config.toml
n_layer = 9
d_model = 256
n_head = 4
n_kv_head = 1
head_dim = 64
d_mlp = 512
vocab_size = 1834
activation = "gelu"
norm = "layernorm"
norm_place = "pre"
norm_eps = 1e-05
positions = "rope"
rope_base = 500000.0
rope_fraction = 0.25
qk_norm = false
attn_scale = 0.125
bias = "all"
tie_embeddings = false
parallel_block = true
init = "normal"
init_std_qkv = 0.0329
init_std_o = 0.0329
init_std_up = 0.0329
init_std_down = 0.0
optimizer = "adamw"
lr = 0.00108
lr_mult_up = 1.12
beta1 = 0.9
beta2 = 0.98
lr_head = 0.00519
warmup_steps = 539
schedule = "wsd"
decay_fraction = 0.651
decay_shape = "linear"
final_lr_fraction = 0.05
batch_tokens = 32768
seq_len = 1024
doc_mask = false
train_tokens = 184700000
steps = 5637
dataset = "wikipedia_en"
MLP neurons of a small language model. Each row is named by its layer, matrix (up: input weights) and neuron, and shows model dimensions 96-223. Each number is 128 + 32 x the weight over its row's rms, rounded and kept within 0 to 255.
After each neuron's rows, "fires on" lists the tokens most often at its 100 highest values on Wikipedia text that the model never trained on.

L2.up435 [163 147 147 150 119 148 167 117 188 126 135 181  97  78  84 104 137 186  91 125 137 145 120 110  91 148 139 161 132  82 166 114 124 142 109  93 125 107 122 113 117 148 119  79 164 164 104 133 111 200  82 161 125 157 147 101 138 128 152 178 147 134 145 179 189 189 104 171  45 161 150  78 138 158  97  87  82 136 173  95 155 139  99 145 171 128 119 107 106 136  64 101  68 147 149  78  87 184 148 158  94 143 104 104 101 143  96 117 122  64 115 155 124 108 120  75 114 166 138 110 100 105 172  88 136 131  77 128]
fires on: "ision", "cess", " success", "als", "view"

L2.up117 [161 152  76 155 125 126 167  92 142 155  96 127  67  99 176 150 122 154 136  96 114  92 112 141 188 125  72 119  94 164 146 166 121  89 153 148  92  74 116 143 125 104 134 105 104 124 123 161  99  75 190 213 119 154 123 129 169 193 181 104 152 146 115  95 149  56 148  71  76 114 154 120  95  61 132 142 145 105  94 131 115  74  98  83 155 108 110 126  91 142 129 175 115 101 101 117 116 190 164 147 145  85 158 118 109 215 156  92 144 172  99 110 119 162 148 189 140 171  77 134 122 120 119 122 227 187 130 144]
fires on: "oci", " century", " early", " Street", "ms"

L2.up92 [ 66 108 140 153 110 119 115 164 130 155  88 137 150 107 107  82 132 233 119 167 221  73 129 122 132  98 133 116 116 118 158 123 128 140  85 156 140 110 145  98  88 153 189 102 160 181 134 112  93 131 126 110 113 152 131  95 153 146  94 157 107 139 138 122 151 122 191 123  89 122 137  88 109  98 135 119  92 117 137 111 150  84  69 116 134 103 153  89 148 112 128 129 121 146 123 152 136 154 102 112 125 164 135 178  81 185 117 127 123 101  71 111 163  69  86 101 135 126  93 128  94 140 121 137 187 166 117 175]
fires on: "her", "ces", "ien", "ats"

L2.up230 [128 160  90 109 127 104  80  92 175 192 111 110 136 147 113 117 110 177 118  76 183 106  84 163 148 149 156 167 206 127 105 114 108 164 198 117  57 157 162 130  73 125 122 144 169 142 162 110 124 136 107  39 128  80 131 106 138 128 165 129 150 111 133 139  61 108 139 120 123  82 102  63 111 176 151  93 175 178 117 121 108 119 160 130 186 115 130 135 130 140 147 120 133 111  99 147 129 185 151 137 137 120 136 172  80 144  90 150  81 171 146 146 111 114  72 133 131 124 103 122 166 155 121 159 124  86 129 143]
fires on: "ose", " London", "nt", " India", "ife", "ster"

L2.up86 [157 125 148  99 125  94 103 114 151 150 135 134 120 156  64  91  95 120  93  97 100 212 160 130 180 127 118  97 174 104 148 129 136 135 125 136 108 133  94 105  74 187 179  79 149 111 202 121 108 129  99 155 117 176 118  54  96 104 134 107 172  92 108 142  72 129 200 144 139 136 157 118 181 148 168 154 101 132 137 137 110 138 140 117 161 137  82 108 144  94 103  96  87 130 125 119 144 157 148 103 120 164 161 137  78 157 134  98 140 138  97 134 140 131 118 134 102  93 127 134 163 139 106 151  78 145 105  80]
fires on: " =\n\n", " ===\n", "===\n", " ==\n"

L2.up145 [161 130  76 102  96 135 173 156 127 126 119 112 124  82 128  83 132 141 108 131 213 161 131  86 106 142  98  81 156 111 135 170  76 108 173 101 139 149 125  78 124 145 131 137 138  71 193  83 126 151 114  92  73 135 126 164 170 145 134 104 144 146 173  96 191 158 130 185 134  77 150 105 111 130  99 153 197 128  96  94 170 150 157 131 153 160  91  94 158 123 118  82 120 135 137  66 167 104 198  86 189 146 115 113 157 159 143 151 109 120 125  97 113 158 105 164 197 134  31 166 130 116 159 127 120 141 144 168]
fires on: " year", "ious", "vious", "oth", "ollow"

L2.up247 [113 172 118 140 187 180 150 100 124 147 189 118 198  96 126  83 128 123 173 116 179 164 150 143 158 113 120 153  91  94 118 113 194 120 160 112 125 153  65  97 130 185 193 100 150 105 182 136 142  85 174 185 126 150 167 133 140 180 100 143 104 103 131  94 133  77 100 127 161 144 126  80 255 140  91 117  92  95 149 119 145 192 131 111 167 126 154 114 163 150 116  99 103  81 192 120  92 171  56  79 108 147  86 141  88  85 116  81  99 155 131 126 123 123 158 105 115  68 131 123  67 164 156 140  97 159 130  76]
fires on: " stud", " Geor", "ance", " history", "rew", "aster"

L2.up32 [153  61 138 122 124 146 151 163 157 168  98  97 137  99 179  93 101  94 109 136 148 108  97 111 124 121 103 109 128  98 120 141 148 156 193 117 142 129  84 177 139 168 161 109 123 129 116 118 134  81  59  68  95 162 158 134 111  98  71 129 152 107 142 148 139 165 162 122 118 103  69 147  96  99 120 116 143 126 170 145  83 157  90  88 157 114 143  46  69 131 179 182 163  80 239  90 135 175 121 126 163 143 169 140 158 158 158 149  84 102 142 165 163  86 142 137 104 189 144 138  78 144 118  83 140 111  77 119]
fires on: " before", "ike", " since", "oh", "ves"

L2.up362 [156 129 115  90  83 123 145 102 132 136 181  91 121 115 114 113  98 137 102 117  94 185 142 132 137 112  60 111 161 152 109 205 112 168 119 121 184 174  99 108 114 129 136 185 129 173 137 130 179 140 152  42 119 121 138 113  96  70  67 139 119 117 121 112 128  77 164 126 143 122 146  57 112 114 161 102 141 139 100 106 113 150 149 127 124  53 126  70  90 156  73 161 145  97 136 107 171 130 119 105  11 139 188 147  92 167  73  85 142  93 136 124 168 154 136 101  97 144 127 148 114 147 114 116  92  87 123 124]
fires on: " two", " Sw", " Can", " &", "ander", "lish"

L4.up425 [154 146 142  96 129  88  99 184 108 167 105 116 126 109 155 102  44 100 102 131 127 135 170 166 120 120  64 104 164 149 179 125 178  87 132 131 101 146 123  92 137 131 119 158 107 124 114  93  85 133  96 145 135 105 108 106 118 133 162 149 135 118 147  91 127 114 178 133 124 120 153 175 113  94  93  50 122  80  98  65 136 106 128 140 133 184 170 113 181 111 142 139 102 156 115 138 172 162 135 109 169 163 153 155 125 128  90 138 117  68  46  99 108 123 131  60 112 128 144 139  85 131  98 163 143  86  91 119]
fires on: "erg", "ive", "ep", "ically", "ary", " called"

L2.up132 [ 83  91 124 132 103 159  90 114 127  83  96 134 134 136 158 110  36 152 124 138 151 101 117  98  77 161  99 167  86 114 139 117  79 166  61 122 161 127 166  87  91 125 158 162 161  85 199 161 105 167 108 189 115  73  91 169 132 121 117 102 159 140 175 132 108 171 151 140 171 178 166  99 140 151 151  81 195 189  74 110 129 165 153 108 200 186 124 119 145 122 126 113 146 128 111 137 200 102 144 130 122 150  93 117 124 115 119  83 103  86 106  72  69 139 117  74  90 133 131 134  96 136 149  97 105 103 144 114]
fires on: " work", "ound", " adv", " old", "ft"

L4.up383 [ 60 125 170 168  86 107  50 185 128 130  55 121 162 118 115 138 120  87 132 150 122 120 158 124 166 110 193 150 130 115 187  86 101 125  91  99 112 100 168 109 105 160 194 116 128  65 203 164 198 140  73  35 143 136 115  95  59 142 132 151 115 112 119 125 130 127 140 106 187 141 152 111 153 159 181 148 158 135 125 127 141 150 148 183  99 180  90  90 151 119 118 137 136 148 123  58 180 141 149 121  90 165 160 187  90 103 140 114  70 149  79  86 142 142  87  69 119  67  75 116 174 177  89 163 102 102 153 141]
fires on: " |", " ", " of", " car", "á"

L4.up61 [142 177  92 145 117 103 140 175 186 169 112 140 110  99 135 133  87 156 132 101 172 140 167 160 143 137 127  69  78 141 147 217 109 149 167 123  69 168 139 110 182 115 149  93 129 173 147  28 127 145 145 114  96 143 143 133 171 100 197 158  95 145 109  86  68  82 170  83  44  89 116 113 160  96 148 103 129 106  91 141 114 134 147  99 155 178  99  87 158 142 134 186 148 125 167  83 144  80 127 141 147  89 110 185  74 197 124  86 118 142 116 150 115 158 126 124 184 193 126 104 128 158  95  90 137 134 168 138]
fires on: "6", "8", "orm", "ask", "3", "port"

L4.up66 [159 125 125 142 153  95  36 118 197 136 164 114 118 116 172 139 149 149 108 101 105 157 152 105 168 119  88  83 180  95 139 179 111  88 146 134 101 173 133 113 126 148 146 148 169 112 156  89  93  98 101 161  36 159 134  91 115 138 133 132 110 135 118  84  94 159 128  98 111  38 126 153 185 150 142 153 162 142 126 107 166 112 100 206 178 144  70 138 139  73 123 108 148 112 182  62 121 140  78 113 140 130 138 147 116 131  87 138 113 100  94 113 104 127  74 172  78 153 108 135  68 167  97 132 135 200 153 155]
fires on: " or", " place", " land", "age", "."

L4.up301 [128 155  94 147 150 130 145 112 128 116 136 128 145 122 135 140  97 107 184  72 157 112 140 170 106 182  62 134 172 158 145 116 183 114 130 149 114 131  85 107  89 130 151  56  94 151 150 210 136 217  94 178  87 155 157 175 116 147  77 121 162 126 111 147 125 147 160 128 132 102 137 105  67  93  96  61  88 108 101 116 169  97 150 142 124 101 162 144  87 107  82 156  87 133 164 108  95 168 104  94 132 167 121 157 140 148 134 113  96 142  56  97 126 143 112 125 155 175 125  90  89 124 110 124 124 153  94 148]
fires on: " (", "==", " some", " as", "ersonal", " with"

L2.up250 [103 159 162 162 165 167 181 137 105 104  94 112 118  85 168 101 153 193 154 146 165 137 171 121 130 116 121 204  38 184 119  94 111 144  61 171 152 132 105 129  87 100 159  88 176 144 115 121  77 120  71 168 121 164 144 171  99  94 173 136 111 121  75 113 180 133 146 116  56  80  96 142 102 104 122 122  81  95 168  43 115  97 178 111  85  85 134 161 138 101 125 203 108 136  49 124 102 128  96 169  98 114 102 128 156 104 139 170 104 170 139 107 149 151 118 116 168  88  91 110  91 135 135 109 140 189 169 134]
fires on: ":", "uel", " ear", " death", "eat", "rat"

L2.up455 [ 74 140 119 105  84 152 167 139 121 132 152 169 203 158 161  78 104 187 117  96 167 136 114 110  86 150  63 122 131  94 172  80 129 156 112 126 175 123 107 113 162 145 139  87 105  73 164 170 114 143 118 131 133 175  98 150 140  83  79 140 131  65 156 120 191 174 128 142 142 135 151 121 138 119 109 159 115 125 153 133 149 168 166 141  51 104 115  59 134 127 133  93 139 122 141 200 117 209 118 122  85  99 149 118 143 166 134  96 148 186 118 106 140 146 123 169 112 161 141 129 180 137 126 158  74 144 130 133]
fires on: "oot", "hen", " ran", " long", "ble", " record"

L2.up383 [176 136 150 128 126 160 121 143 136  53  96 153  71  91 118 100 174 108 120 103 142 155 141  84 142 130 132 146 160 137 128 106 150 101  75 173 141 139 142 135  93 131 155 138 118  77 144 183  94 217 119 141  87 217  96 127 177 199 117  73 139 106 155  71  89 149 202 136 136 137 154 108  90 133 180 134 115  55  96 137 145 121 119 130 118 141 150 112 163 131 138 119 130 107 137  91 176 111 145  92  57 110 157 116 138 141 160 147 101 169  96 154 119 124  75  70  62 127 103 123 157 148 163 151 138 149 123 157]
fires on: "ino", "ious", " did", " member", "ning", " also"

L2.up351 [ 85 144 146 142 104 124  66 116  99  98 124 147 101 142 156 133 115  85  62 166 168 123 154 102 175 113 153 131 133 139  94 110 163 228 128 128 140 107 127 160  75 140  87  83 131 111 148 220 130 205 145  89 116 137 124 115 122 202 107  98 118  83  96 143  77 104 164 136 140 114 141 141 116 115  97 111 107 118 186 180 142 232  98  78 125 152 156 157 149 110 142 112  82  96  72 109 119 144 108 146 143 163 122 147 120  75 109 164 145 131 119  63 160  90 148 119 168 150 152 136 126 166 133 135  89 132 164 138]
fires on: "^{", "ode", " med", " than", "eek", " age"

L2.up410 [122 118 131 165 115 118 148  59 109  91 161  92 120  84  99 139 147 116  87 113 126  90 115 116 133 123 182 143 139 128 175 100 108 226 133  95  64 137 128 118  82 138 179  41 136 130 134 146 178 123  40  87  98 129 149  61 128 141  17 116  98  93 173 109  98 135 147  93 125  85  91  83 180 175  82 170  97 106 200 115 154 141 177  70 140 203 106 135 113 109 161  92 112 142 111 204 119 127 141  90 142 143 115 142  57 117 147 133 170 138 143 134 105 127 128 111  69 123 134 144 162  95 158 125 154 114  86 119]
fires on: ".\"", "ael", "ton", " No", "ise"

L2.up72 [148 137  99  77 141 167 116  86 150 164  88 136 116 176 116  89 127 103 122  58 127 130 164 154 171 131 111  68 151 107 135 107 140  97 109 154 130 145 128 112 189 159 149 157 168  58  82 152  80 136 134  61 120 124 110 171 176 119  92 135 120 186 122 134 104 121 132 172 184 189 139 101  69  96 184 127 162 110  69 162 128 125  78 130 102 112 146 151 121  91 125 161 120  89 123 123 138 105  64  91 115 151 172 114 144 180 101 162  81 177 119  87 101 182 163 133 157 124  68 152 116  95  88 112 140 144 164 106]
fires on: " start", "ater", " hel", "illion", " appro", "ually"

L2.up476 [155 124 123  90 146 144 144 145 102 172  77 116  59 104  98  99 124 129  91 119  79 129 163 165 118 102  80 148 120 142 160 121 145 153  61 121 117 113 158 103 100 126 118  64 152 127 177 152 151 172 116 191 117 110 106 155 180 193 107 144 163 104 139  72 109 163  90 142 122 162 131  95 112 119 159 135 130 113 144 166 107 178 194  85 156 145 129 143 113 171  92  52 123 202 139 140 169 168 167 103 133 133 138 176 128  97 116 151  87 109 104 111 173 203 102 199  92  98 162 133 142 125 144 118 111 156 105 120]
fires on: "able", " London", "let", "ict", " Geor", " Year"

L2.up133 [108 145 117 173 145 116 113 128 186 149 144 129 140 144  76  85 140 160 198  63  99 127 179 107 143  92 128 106 140 160 184 111  95 170 142 156 139 114 139 126 140 132  98 123 144 139 121 136 143 150  50 188 105 142 143 141  77 100 104 121 190  84 123 120 144 151  99 149 129 132 177 121 121 130 117 103 143 101 121 154 115 153 133  64 132 133 142  87 166 138  92  77 127  94 192  82 149 151 146 131 125 157  89 174  94 122 195 163 159 136 176  95 147 128 133 171 110  55 130 154  96  97 165 139  45 139 140 162]
fires on: "ael", "eral", " San", "use", " Democrat"

L2.up266 [158 161 114 102 192 138 140 120 124 110  84 163 117  86 127 138 134  97  54 202  97 133 167  97 176 123 124  53 112 124 121  95 148 145 113 169 146 138  67 120 110 221 140  57 118 118 116 117 151 180 131  93 100 107 139 185 134 165  77 152 118 144 122 131 146  91 135 172 116 100 174  90 224  86 172  99 114  95 176 179 173  79  85 152  97 116 146 144 123 122  90 117 114 101 156 130 118 154 123  77 144 167 103  95  80 177 123 139 191 113 190 157 148 138 145 151 134 136 111 106 137 173 101  87 181  94 133  97]
fires on: "eng", " list", "ute", " Japan", " cur"

L4.up287 [ 61  98 176 154 133  87  67 106 165 106 122 137  95 158 116 124 127 117 166 145 175 115 156 180 102 133 104 129  94 158 172 129 106 134 211 113 118 153 101 149 143 163 161 120 124 151 169 126 135 154 116 147 103 109 173 114 144 163 126 111 116 194  91 146 167  75 119 154 122 133 125 105 223 103 131 111 128  91 147 119 143  67 105 123 141 136  96 110 184 119 144 196 104  99 176  80  78  96 131 158 162 156 150 126  84 173 161  96 141 190 120 130  89 127 122 102 150 111 157 134 112 141 101 145  53 155 177  96]
fires on: "es", " var", ":", "ations"

L2.up192 [180 131 131 167 123  92 194 108 150  76 148  72 132  76 115 117 139 106 129 161  60 157 135 121 163  74 131 104 157 166 110 131 129 136  90  92 136 129 128 139 124 118 142 100 112 125 143 112 152 179  74 125 104 151 132  84 201 114 133 121 139 107 133  95  63 112 153 103 103 119 168  47 101 176 112 148 149  92 100 169 130 109 147 121 131 147 156 102 104 169 107 142 131 108 132 182 136 138 101  94 151 134 126 184  79 141 206 129 173 168  90 155 138 167 102  64 130 180  74 158 149  96 148 132  90 139  97 117]
fires on: "other", "ives", "ics", "ory", " around"

L2.up403 [113 151 119 102  98 153  60 105 102 160 116 106  84 131 131  72 203 136 108  79 120 124 140 154 108 139 153  46 134 151 150 151 131 161 143 119 119 173 139 103  83 146 129 177 174 188 154 137 131 146 105 147 132 142 103 149  89 234 147 153 140 107  77 136 145  65 126 107 123 111 164 127 188 128 117 137 179 124  87 127 126 113 118 179 161  88 146 164 140 127 106 145 119  87 197 153 136 123 113  89 157 139 134 119 146 140 136  71 121 119 154 120 106  99  77 120 104 141 118 163  72 121 137 162 110 156  98  68]
fires on: "ren", "ross", "ines", " place"

L2.up126 [107 183 133 108 148 189 138 139 145 178  97 148 152 130  47 127 141  80  74 114 149 106 103 132 178 120 140  69 129 183 132  52  88 151 169  77 194 129 126 124  98 152 138 149 134 138 121  86  84 159 132 153  72 128  91  91  89 122 103 115 163 127 131 199 153 152 133  77 179 137 161  83 126  83 110 142  71  97 175 161  88 118 181 173 140  80 149  96 143 120 135 136 155 103 168 127 120 171 138  62 167 142 158 146 161  96 130 105 121 122 117 178 203 118  62 129 167 185 138 104 130 142 124 103 153 165  46 125]
fires on: "ree", "ute", "ery"

L4.up81 [128 118 148 126 161 120 130  96 118 153  95 133 116  73 113 124 135 188  78 172 192  98 131 135 120 122  72 115 130  57 134 124 193 150 122 129 143 113 142  97  69 108 155  95 158 200 124 148 159 136 109 142 134 103  75 122 120 123  58 117 102 114 171 142  87 136 103 118 119 157 120 108  90  96 174 177 125 124  73 118 146 106 129 172 157 166  98 156 114  68 143 127 163 107 166 152 112 176 159 101 184 153  67 186 105 142 143 126 111 134 101 124 110 151  84 100 135 101 167 157 110 180 123 142 126 121  99 127]
fires on: "\"", "art", " ele", " adv", " office", " round"

L4.up17 [132  99 124 122 121  85 173 166 119 112  83 136 141 119 148 115 108  72  80 134  77 179 132 155  87 138 115  93 121 107  84 121 141 119 188 119 119 122 136  29 108 155 143 126 220  76 144 180  69 171 116 125 126 120 127 140 178 111 133 157 138 114 128 154 116 134 103 133 172 141 115 142 126  83 150 129 142 122 137 173 123 118 191  64 165  97 118 119 154  94 123 128  72 130 120 181 152 152 210  90 121 129 154 110 140 144 105 150 163 133 104 109 121 134 137  98  95 145 120 128 140 145 199  80  75 182 156 118]
fires on: " and", "ent", "chn", "x", "V"

L2.up223 [ 83 194  85 145 146 141 153 145 148 100 153 130  98 143  91 117  81  96 144  85 116 162 104 101 174 144 108  93  92 147 112 124 121 167 113 186 106 184 197 161 123 207 169  93 116 146 203 100 117  63  51 102 160  74 136 187 180 109 119 134 138  86 107 133 112 149 176 141 133  83 128  92 199 134 117  97 179 105 131 112 122  75 114 139 124 106 145 131 170 100 129 108  93  62 161 158 165 157 135  32 131  82 165 108 120 139 141 181  61 154 115 116 107 105 152 117 203 113 176 143 145 138 123  92 106 139 208  95]
fires on: "2", " public", "avy", " Army"

L2.up405 [151 140 142 134  69 135  84 131 141 161 151 130 152 145 117 124 105 117  99 117 220  70 122 154 118 151 184 108 105 133 121 133 159 166 136  20 150 133 187  81 111 202 108 116 156  84 137 150 142 174  84  81 130  88 129 141 136 136 147  84 121  53 116 146 101 142  85 199 152 109 148 145 131 132 130 117 111 130 135 135  97 140 164  51 146 130  97 105 166 106 131 122 147 165 118 143 102 137 146 109 138 104 148 114 116 135 110 177 151 128 109 101 178 171 158 100 151 105  96 108 189 154 143 161  65 155 131 120]
fires on: "augh", "th", " gu", " North", "amp", " team"

L4.up396 [117 107 110 120 165 137  98 128 115 142 149 119 142 121  92 114  93 106  64 153 146  96 128 139 206 107 133  84 138  84 151 133 164 161  93  74  82 105 109  85  85 139 133 111 154 110 144 168 169 147 116  91 133 160 129 116  88 120  97 131 125 110 183 116  43 151 194 116 138 195 111  73 112 126 167  99  86 154 144 187 156 151 146 135 142  78 194 111 124 103 101  74 110 139 153 111 175 192 131 108 167 120 151 170 116 125 110 144 153 155 236 142 152 102 143  99  83 125 138 156 141 144 201 118 134 158 128 139]
fires on: "os", "er", "son", "ady", "-"

L2.up17 [110  86 172 108 131 112  81  85 158 124 122 134 180 122 169 169 122  89 107 149  99 128  72 154 175 149 118 139 105 106 113 132 158 164 132 213 197 142 137 111  96 115 127 177  85 154 108 147 106 158 175 141 129  92 127 146 136 131  93  79  99  93 110 134 144 122 186  75  85  92 136 127 118 158 129 135 139 132 124 171 127 131  73  80 126 142  98 134 131 115  79 131 153 107 166 152 107 123 110 166  83 124  97 185  88 124  79  92 138 132 167 121 192 103 165 158 114  97 122 137 147 160 122 159 157 102 156 194]
fires on: "led", "ute", "ctor", " only", "TA", "of"

L4.up153 [170 110  93 108 100  84 129  71  89  85 135 145 107 180  83 121 132 177  93 183 164  69 117  85 104 113 132 129 148 103 130 143 170  93 237 113 116 134  65 114 126  96 128 137  87 122 151 109 109 129 139 205 136 158 115 145 155 118 150 187 124 118 171 113  92 130 100 131 100 113 149 143  67  92 119 141 147  99  90 126 103  85 139 115 128 156 125 123 138 135 147 169  65 114 173 120 142  85 113 134 179 171 141 176  79 137 127 117 139  93 104 117 150 141 126 153 116 157 147 156  39 114  91 143 158 137  97 130]
fires on: "ction", "hed", "ations", "ues", "ue", "ctions"

L2.up168 [185 135 166 122  74 109 167 151 145  99 138  71 145 102 122 102 115  92 122 102 109 111 126 149 107 137  81 124 128 108 200 135 135 142 137  95 160 123 112 139 132 171 119 134 105  93 197 134 156 112  87  88 110 166  90 109 129  94 152 134 161 109  55 125 101 106 133 133 133 119  94 116 154 132 130  96 139 124 163 105  86 122 171 116  93  58 135 173  97 101 140 150 130 110 162 135 111 107 157 121 191 116 162 134 134 132 170 158  30 163  78  92 129  88 111  94 176 144  98 150 116 231 148 122 163 121 145 127]
fires on: "ike", " system", " str", "ines", " District", " including"

L4.up189 [ 94 115 154 118 133 150 100 202 111 127 139 147  67 121 129 116  71 178 103 122 126 113 172 174 133 128 138 126  82 107 102 175 139 159  16 149 105 122  83 169 119 125 126 189 152 114 200 120 161 121 110 113 129 110 119 170 119 110 111 135 148 142 128 122 143 157 186 165 154 111  47  87 137 107  64 157 131 159 114  59  79 160 112 171 157 117 116 140 132 142 161  86 139 168 115 148 120  91  50 191 159 161  96 139 119 101 124 146 185 115 137 125 141 151  69 155 141 135 186 144 116 155  49 113 149 114 120  88]
fires on: "ces", "out", "s", "fter", " position", "z"

L4.up358 [ 98 138  84 140 119  45 157  87 119  71 134 168 131 147 149 103 123  45 150 172 115 107 120 181 151 102 139  98 160 103 152 124 150 119  62 111  81 155 130  84 114 114 108 117 161  88 124 173 157 223 165 158  96 136  80 105  83 108 157 138 198 168 123 170 105 159 114  47 111 195 116 162 154 121  94 109  92 157 155 123 175 160  98 182 123 133  58 100 127 158 119 108 143 110 114 168 155 173 111 126 171 157 116 130 114 135 152 187 152  86 111 110  92 154 134 132 115 123 111 142 109 132 143 158 158 144 116 157]
fires on: ",", ":", ".,", "ember", " album"

L2.up330 [152 131 154 110 163 194  59 151 126 131 130 159  93 129 136 103 141 150 115  83 144 113  92 121 167 115 151 102 141 110 128 128 115 156 150 198 137 155 156 121  93 188 113 117 130 152 170 105 104  80  73  50 149 135 136 137  54 110 123  75 144  98 162 142  91 115 187 112 149 156 123  55 105 103 124 138 146 149 161 179 143  41 172 139  67 139 131 116 120 103 174 171 121 203 160 143 150 153  96 115 139  82 203 143 152 172 150 179  91 175  83 117 113 157 111  97 118 121 163  69 138 179  79 111 120 175  64  91]
fires on: "uthor", " book", "ove", "view", " marri", "ery"

L2.up426 [163 139 158 119 157 189  83  83 198 185 153 129 138 125  97 136  92 116 132  47 128 157  98 159 129 140 162 100 177 149 136  98 161 177 194  90 126 176 181 117 123 165 172 148 111 179 177 133  93  95 120 134 140 133 131 131  93 118 137  63 129  74 128 172 168  40 193 106 180 153 139 155 100  92 118  91 130 150 149 138 143  59 158 175  54 111 130 148 172  84 145 133  95  61 161  98 115 114  77 158  95 129 125  75 116 157 187 134  67  79 102 118 171 171 180 106 147 108 103 119 125 132  80 102 126 152 107  38]
fires on: "ome", " wh", " England", " left", "way", " again"

L2.up201 [ 38 128  84  65 145 131 128 152 104 176 101 125 129 107 139 140 122 163  94 143 149 132 153 151 150 131 136  97 104 105 115  63 134 144  82 163 120  67 120  78  76 140 141 119 185 196 109 147 100 106 118 144 104 144  79 145 156 138 117 154 131 113 175 109 129  93 112  98 119 153 154  99  94  56 151 130 105 113 111 120 167  91 114 113 104 144 135 120 193 180 147 135 126 128 110 142 186 179 168  88 119 130 174 141 134 188 104 168  80 120 113 133 123 105  89  99 147 113 123 123 125 174 162 128 175 190 169 179]
fires on: "ole", "rol", " inst", "rest", "ama", "ball"

L4.up13 [105 146 148 104 131 154 154 137 144  92  81 107  86  80 106  87  79 176  93 128 155 118  99 153 159 139 133 111 141 120 105 117 113 138 166 112 177 126 141 139 128  90 120  90 127 149 180 106 138 123  91 102 129 150 128 138 151 108 158  71 103 126 137 107 129  93 188 128 148 102 209 109 108 152 106  99  91 157 161 122 109 157 141 128 154 153 149 102 116 116 124 166 140  83  63 179 120 160 116 128 112 139 148 118 129 140 119 147  66 121 119 143 151 140  88 109 168  88 215 149 123 150  96 195 119 151 144  75]
fires on: "n", "cl", "iness", "es", "l"

L2.up356 [ 91 161  73 135 164 192 157 142 167 128 118 135 128  76  89  47 112 182 132 155 156 130 202 161 120 160 116  50  75 149 115 147 117 117 122 136 156  93  89 146 157  85 134 149 146 158 127 109  51 168 139 137 108 142 139 136 172 141 159  99 144 165 168  95  95 160 136 189 141  67 137 149 115  92 177  98  71 127 163 119 141 113 130 135 108  74 187  98  68 136  97  66 121 144 118 135 114 219 133 160 160  86 145 111 135 138 151 155 109 169 122 130 142 144  73 140 126  32  86 142 121 154  64 114 162 193  90 116]
fires on: "emb", " sy", " After", " Har", " ear", "iginal"

L2.up337 [183  83 147 150 136 166  61 126 132 157 115 131 189 126 101 119 124 108 147  98 136  68  96 126 164 122  74 166 135 149 131 118 152 189 119 121 104  99 101 129 176 160 145  92 131 197 132 128 136 189 135 202 147 150 183  99 123  96  98 119  80 124 168 135 152  82 125  96 117 134  90  86 136 127 130 139 109 104  82 118  80  79 160 124 167 139 106 106 112 151 131 119 131  75 145 132 129 105  80  78 108 121 161 133 104 216  63  86 112 120 132 117 121 159 102 159 130  86 156 179 144 107 105 104  69  82  83 128]
fires on: " released", " open", " set", "ended", " Sec", "vious"

L2.up8 [114 180 139 125 152 145 132 103 108 161 149  92 226 152 148 165 135 132 137 119 140 118 109 139 114 163 121 136  72 105 113  99 128 135 151 117 117 141 154 108 145 101 133 106 102 156  99  83 107 155 111  87 165 175  99  96 114  87  95  91 133 108 157 169 104 109 143 136 118 150 110 132 134 146 123 151  69 154 151 180 149 140  71  52 165  95 174 194 144 109  88  85 123 136 161 155  67 171 120 152  69 132  80 166 117 136  98  95 160 172  77 113 170 111 130 115 136 119  88 138 125 100 101 171 194 155 124 180]
fires on: "ular", "ster", " However", "ler", "ington", "ford"

L4.up147 [116 146 145 176  88  95 148 112 141  75 129 112 178  80  70 150 134 121 109 114  98 152 172 149 111 147 101 103  94 103 207  87 143 128 151 105 155  78 159 123 135 168 178 176 109 156 157 129  73  67  65  92 135  98 162 110  98 185  86 102 108  83 151 108 136  97 142 159 167 165 179 171 143 146 172 123 125 123 114 139 133 122 132 110 101  91  84  99  91 118 133 142 164 113 105 126 160  83 136 135 134 168 180 141 118 168 132 112 114 188 104  68 188  84 153  82 196 219 126 133 154  94 125 143 143 112 157  90]
fires on: " form", " start", " develop", " is", " mark", "p"

L2.up171 [192 120 196 126 141  91 164 117 155 102 138 144 170 106 126 100 106 157  31 169 142 155 123  80  97 125 183 115  58 132 116 107 102 139 121 100  97 131 169 154 183 119 135 124 120 117 148  60 121 122  92 139  96 155 130 120 102 109 104 102 118 156  74  97 120 110 108 151 161 134 115 125 108 104 134 159  86 192 117 148 164 110 109 116 198 111 133  81 193 136 100 144 136 132  90 116 156 109 148 103 147 131 149 171 127 145  97  68 159 113  85  66 105 122 107 133 134 113 123  97 155 107 100 116 196 131 191  88]
fires on: ".S", ".\"", "ulation", "ored", "iam"